Weights of a small transformer language model.
Size: 9 layers, width 256, 6 heads of 64, MLP 1024 tanh GELU, vocabulary 2048, 8.88M parameters.
Architecture: learned positions, biases, tied embeddings.
Training: a variant of Muon for these matrices, 3995 steps.
MLP neurons of a small language model. Each row is named by its layer, matrix (down: output weights) and neuron, and shows model dimensions 160-255. Each number is 128 + 32 x the weight over its row's rms, rounded and kept within 0 to 255. Numbers have three digits each.
A block is one neuron, or neurons of one layer that tend to fire together. After each block is what it responds to, as a language model described it from the Wikipedia text at the highest values.

L4.down21:165115082092145176129092182125155168140065159119116093109081163139109130129133140150128111137122149148157089144123143173122150104165164139103163106140048035068138058043131148195105131084182113140154151087120136151135134142142135150130146110131160197106139131182104104165163195080113120098
L4.down68:119172087159090120128128151135173098131141135146181132162149187134164116125101063086123135147088103120172148110137078129140172136123109129151116101113176130145156076094130155091095126015085160131102119135111121113147172073091096088145135149096117101126119119098181076109156124108187158149
L4.down97:140157097080148152108085156124078172122115097139147115159177185164209100070098089103170190115130102135167117113083182140116135155117128079164115218162211113113153137119093118169108132132112148120143199137202128113102217080089095145131099153130120106088141130145160133147121161126186097119
L4.down445:181095176152103135071142077141118075150079099120092150122085112140124151151125156227201105148135152173063143091130105081133107161141141103161133137080149162127092175128143160209129172112134167144132108101144093133194179150165096132107111104116049179084187096157155121123085124112122140097
L4.down659:162101113164106087142140159069138126126078102148171115117131118140143129122152136140093152126192049143155095130181137164097131126083110075077132201158146161110134114051081110133155079075127185150170152122127126108175086160171049103113120149152159105099127131152082090119121193162152135117
L4.down723:142152096099106098150105176159125201139180104049145083096061125115098076182151107085091154105195122172075118164147144135178132081117151163121189103126088120143118170142126150065125108100141101134125147108145123119100126105126103144112093149145054145156136140137174096116098118114155104101
L4.down944:146115105112181110159164145089125124135236142057141153149170154102128134167142088162080170195109136190112145164100149134117118121060138127130078147185141125094139114129090183132097138125123142135158151126137121126093085123136117158146221120128104123130113162135170188107106112154114096117
L4.down986:105119099128113118166172082124105183120111171149157155087158106149194114070085166212096117175145070082079131102111148081175154125125104115083094125118096151188142110112170139116078102097125094116156171130111154072107173145171082136114084121103074200124160119105174053108121105106082102136
Mid-word subword fragments. Middle pieces of common words split into several tokens, right after a short prefix piece, e.g. dec-la-red, opp-on-ents, ac-ro-ss, al-th-ough.

L6.down652:131152144145139207103113135081166078129167147172097128107120112100070080120123181118139099146113157134118144109111101151106132106142098147119113171097153195083163111082115150132157079119071147150124152143129128175143148169152138149128135164115073163152165166125142142149091132132115160183
Mid-word fragments. Short interior word pieces of common English words split into several tokens, such as s in pursued, id in evidence, ha in perhaps.

L4.down60:180154155163134135097120122161123174137104155201062135103054065120075072108116105140095075156151160088116153102151134081099111153115101098137133103102115124113160145208092109167143121083070095156114201115187108137104125172192125139113102148111161131148089119102166183186104133095131101091
L4.down168:124141135146042132109155133176120126140119106150174118080130093114080151126089162117166146073150141065106084162177158124106142144154142095169151096055115146133147136114105123135147136136124100114110165122107119118092127148149123176169094166174152157145115159103211134166137189092142128162
L4.down204:178143125069123141158130157098114148144088097070148103137155119159164157135113056189140127113152110135117099148130170140182160155084108160098165130088128063172096078155116201106126181118123164169146152122107143150137173181143119188132126136125196111123159114161123137133086115142181084078
L4.down434:166105173095130118185069104142164126134121153207105155106144143167155156173092114126144157096113138123146179111139122095110150105071096124112142112097140117180067145143072220124125110168106124137117144140133116124144109106132158126128106154126162201115116067122103083106155079160161105143
L4.down563:116175096140084050093124172180149079143068165163142121105152082142197118185113088139157152112074171146092129107124125094124128184137127118123136125111158117142169139083177143115142160108152133082118150159149147138118154115173137100130096224117116149156116130085114094147092172108094129128
L4.down760:162127159112113064138164116103134108093133130173127182100170136096130180124106060121093129141093140124129130124095151151132183147132152143102084121130165134124155095161063143127108172099108131094116143092136147090117113172188142147085119126131146196193174101142130061139143118083130132178
L4.down767:095118094156127065181163134075114158114180132157145152157065115156181188088147078085172134097105161139153158114070108119121130168131143122109086137109169106140196098130139172069099085226141091084090113154148038064070116125114141083102157112150121103175095079068113159110164138140102097143
L4.down831:177168102097124143116157155141140163119131139116176134115133171154120089119124118166141166165110134134160138116110174094073119073167074150076120119130121159112114041151135121126110139133138086150146128115137066123102101136114206138140089081176185138139152186122134144190072127158122133117
Word-completing suffixes. Final subword pieces that finish a word begun by earlier tokens, especially nationality endings like Norweg-ian, Russia-n, Croat-ian, and -ated/-ted in designated, invited.

L2.down10:151129132078186034118103161133103105107151159126084176112142136212109129132103183136065081136121148077125136130093059138224148079150176104090166128096119088087147109167120101165141147112147163097150123187164132128194178146099108143102081129110066106143116153164115158149167144096152118159
L2.down108:091113138102116069133161106141117064162138060173098136118123151122191122157095132152045166180182076086154114142120149144139139129176142121169119150122163169122156203130082116120091167178085182098089103138127083126132167117169126156167127113091130148103118102099158096079161092094143158157
L2.down215:176111163132136096156111085131163090126137142090145136119091083146154188197066150164192099120098139106154130180173089195146147134183138170061132124103115097116136140105066178156161132182098144111152160151156186129115098091095087164119131174105166098092070144161080150144079105079127084129
L2.down241:160124082115164088138155139102124142109135126109125082175161152098094142046064108136117099136106127108166135135142151161116143117119152149091120076050123124150149139097202167099154126133112164138137145180124128128141127151138059162100176139178128162117146069212145127162112166134110109161
L2.down359:110168111135141095135137124115134108127158123088087112109171085079116166077152127195150111102137045083132128132138176172130149150120083159117147157112125064099119123122113090087154168081085074162057068110135086125144115141066140125166124118086162189121129127145120158133063123176146107103
L2.down636:163163124102111114130055108154157098174105109172107108139114146157106131106089110121096156095167148126116081161168062142122115123147158060146135104152118137216148153153109183090125096128134149164112157154137117186175140166145068082077066125175127127100140104161080096171147090109144109130
L2.down805:161088193152182123156137099069155133138085173107122095124180124129111150147184144064112114203128143064167160157147093148175147158153106103133102100151147049135097098129123155129126132124149151153146070118162161109127076101109097181147112103129107150091163084111041146153135122116121125147
L2.down889:154138111148181098129094072114095114087186175141071132123140136140111126172086221086107073165136156100114116126087177184134141124101136138120100146125093148158130112187124090124107105119132114111141082117190173107134129157165151177155132180112163134146112133151109168138149133138122089112
Adjective-ending suffixes. Final suffix pieces that complete a split adjective or adverb before the noun it modifies, such as -ant in important, -ical in political, -ary in contemporary.

L6.down729:144100153176142161191136122153116128143079129125136097080174148063084148186095153082156119135112170130167105083159110112108107131154129161136120105094112119123104164125141094136140178163070152086155161109190120157100104171134141120149136133124086165140118056057133128120116088109165144146
Ends of noun modifiers. Final word pieces that finish an adjective or year modifying an upcoming noun, such as specialis-ed, As-ian, 19-26, the first.

L4.down81:116091099125047150112178147147092027181102153146096212143104170145127107158120121139136215136079155161176124158125145114094129169141156117156119099097126099161126120089119133138100114204107129108108134133157098129123076159204121096154093126118155077133110123120126164143159083134172152160
L4.down109:128098093074102112084104115158149123069171137148163102086141109101118111090083109156149104160114116126131149158128109153138127104102120147134144132238153146183180187160141143171161135112099164160157114175119159121112207173108138125133163070095147093093112147142145121144143115116180162112
L4.down474:197146120142177193101112136150140119115143136075094125139158094118122159167147162110120123104127071086117134097109176094128101136178127129138165074083060082141144152161061119113116147088104185124102148085130129169191070151187120110099171138170186092135109100117107136142148151108168124128
L4.down539:096071123125116106068109085140156196120122158134154052200226095152159096105122137128130125114127050149143171139135159098104147099173131136180119135130113120161137111127150149118142112113117135116180129126070167121115108168152114088157106133112131166105133135158118143184152127160164146145
L4.down608:121203094117122080128079158168058134143170159154128133119147118122119127075109099147111149178178161191128109171142135153141131127125153118123134081119160127093121201115130118188168074109108151169119117125159105100122114121180185135132174083107091126137137085119176107144149132132117115114
L4.down746:105183157117130110123166146182126087125143118110161168055141160146158130116175082129109129107081169072132150130083105077112184135147149154159160148058101068045123147106122085158115137112135126114105147148147154133109075160067135111172099094108140106116145110093064172117210159074081195174
L4.down783:175145146112099124171165079183095134155145184125119172099145137153165154077112105077140101140159096136166099127171081163065148186122053117111157103144121178119108107147147108123191142110090124118083139139086179103102129161115135056127128107071172185125138143115117091106130166108143142163
L4.down866:138137124111112113094097107104112120147138145122160137144104114128181123105142152166142118156098138126132130148161112118143138126148173137154119119141075184120168168135180121121148103160094089116100100129167118079131100121078098166218145109138142204071085123157159145173110120108075103151
Word-initial "in" prefix. The token in starting a longer word after was or will, such as involved, inspired, injured, increasingly; more weakly mid-sentence commas, and, as.

L6.down232:191156081105162109158138029135056120116115127119157093134099157142131094101098103099080135122117092112147104160086146116139127107069118146178127107164100155151151102139134123156073112181109140116071101107122134148094133105172111070161106133099189162085138174107118093065113101136162122171
Word-initial prefix fragments. First pieces of split words, mainly prefixes like re-, dis-, in-, de- (Re|sults, D|iscussion, in|dependence), often opening section headings or lines, plus === and |---| markup.

L2.down205:147148117133177095100162139124186096093135111111155075135161072095115096035128118099108088152125159113145146148158146186154126170178147139142052121147131152158092126174118114107215082072124126115130139141142150120134138130111132103179105139168133154104067159101096105155200123105090096106
L2.down236:202078129088133061166106096103154082169157115106147082099128152113091128164137147154150200141191132173163119118096123107180206187093116098179146128132104097127095083136142114108102165199148124090134171148142176102098101164120127129131145123077095104103110113108155091127090129095098139101
L2.down327:176141164120124176162117142140125162130161178095080108153093141083168121119119088151072071187100118132133063125184211119110162098128097169172162149148134079139111099140119156169133131067163149190150204106135151088111144105180048173093134123185101125162133158114126138126096128117179156178
L2.down351:166110115091104100170114142141094087136140171092087106151082145140104137121092084150111127128126143087129119175175180149088152096079120123109118115123128155186139105129165119153111171135143106089157165150140136039138092087120079126135121083100110107128079174192167168120117111114121156127
L2.down379:151130071134129111113090102133109151132115117116138084176143102135103155073126132118099147136098152104190091152101158158152112137135151119134126181180118165129094157211145140106085114120120179126129151115111164105116169172102159162147153159155101084082096133046137116130166123105113145093
L2.down507:175183149149152125124105101139113105102193141143132134097123122107182144054125153134133086134145119076200085143106086111155190133131132177156051160198120154119151158155124130126161119116112102124149114084111200112156133121107108119144123137161153142100065080072120121139131117103103106140
L2.down724:142076089154098187130095153100102098194144124137104084120170094094160178104114144137166188126140107138117105168078086165110131077164118081099159142107094118137172112119150124083216143151068134116197208094122176138126122114153078081093118170189112113164172133076135172170093100141123141085
L2.down787:156092142070079127143104128139158156181106082166138151184064112073120123100167174152133121138145166138099098130108147128173190141082130130129112117182116149119179127119160136090188104150164129085090148093114111057161105075083171156130119138121144090101139121064170101141068094105089096101
Prepositions after noun phrases. Prepositions, mostly "in" (also during, until, on, at), that follow a completed noun phrase or clause and introduce a place, time or field, as in "Championships in", "remained until 1941", "died in".

L2.down266:138155119129063166151106105163113163098105164086163139077087104145117084139072139108163093165141095139141127120118106161131153145158128098176096148170091145160139128090141108129100120107118125135088127177125153113122111194085134194109142107186139127120147104079197114066111113170134127111
L2.down319:113106069177211100087121150160130110164175123113140122097105120142141161100097086140203047071190159127116140156186079106146144119089117106153063052133114156168148127103112113139129107114142109154148074100107104134100138110160146158126168093108096135128186124154196135114100140168113114112
L2.down326:192136139136122128158181109118111131091164105116154098159186125155161136125068086166127161087090139080119124164072137114110098084095131055133131126188167157176145085092158181096124126148124156194158114100152113033148129122115086148154119154131122153199143097133113113105116170111065140122
L2.down541:111094145163170095114098171099130106097172139078101042132154154137128130121103089166101167101179150073094073143194108115129116144139142089152130141168154164169110119102158150132098166107132114137095126101163167178138160119136126168151088131074110109124089114200116118207116116101127112067
L2.down707:108096112178120082128083108169135127148133173130110080183139123166076184115161106154091092179142099078151082136155010184108107119149101101126161134136098130131197050125122129112082090209120185114120102140084097134176190177051157099111096095111152162145125106110159102124098077146138077119
L2.down830:118118141112093090155112179105130110131135167155096137079110058111144149193107143095136129127174111153094072082163164113135076160119175129136102125106095121138118096120129123148133114120132195153097162115126184162119132123146131143153128131110169124145099154117143104079140105128128085155
L2.down988:171110189155154110127097166127106126101128128075143129209115133149095164107110107123142137142086157096170143123063145200149140099167086164072132090184147139099120153128115124085156147080093157133117141059151131171071133092109094136128179100108126136146104134124125138111031082129098154068
L2.down1018:169164106116129167105119078103150139058142113169141130062117119196192137072134105106106124152136049129204121142146143111138192121132168107120135165093178197118077150144087136182144117113145104121132107164185138159116108143093168124097113104102154082098157121088099130118111182095137092094
Mid-word subword pieces. Interior word fragments inside words split into several tokens, strongest on "or" in "According", also asso-ci-ated, incorp-or-ation, di-re-ction.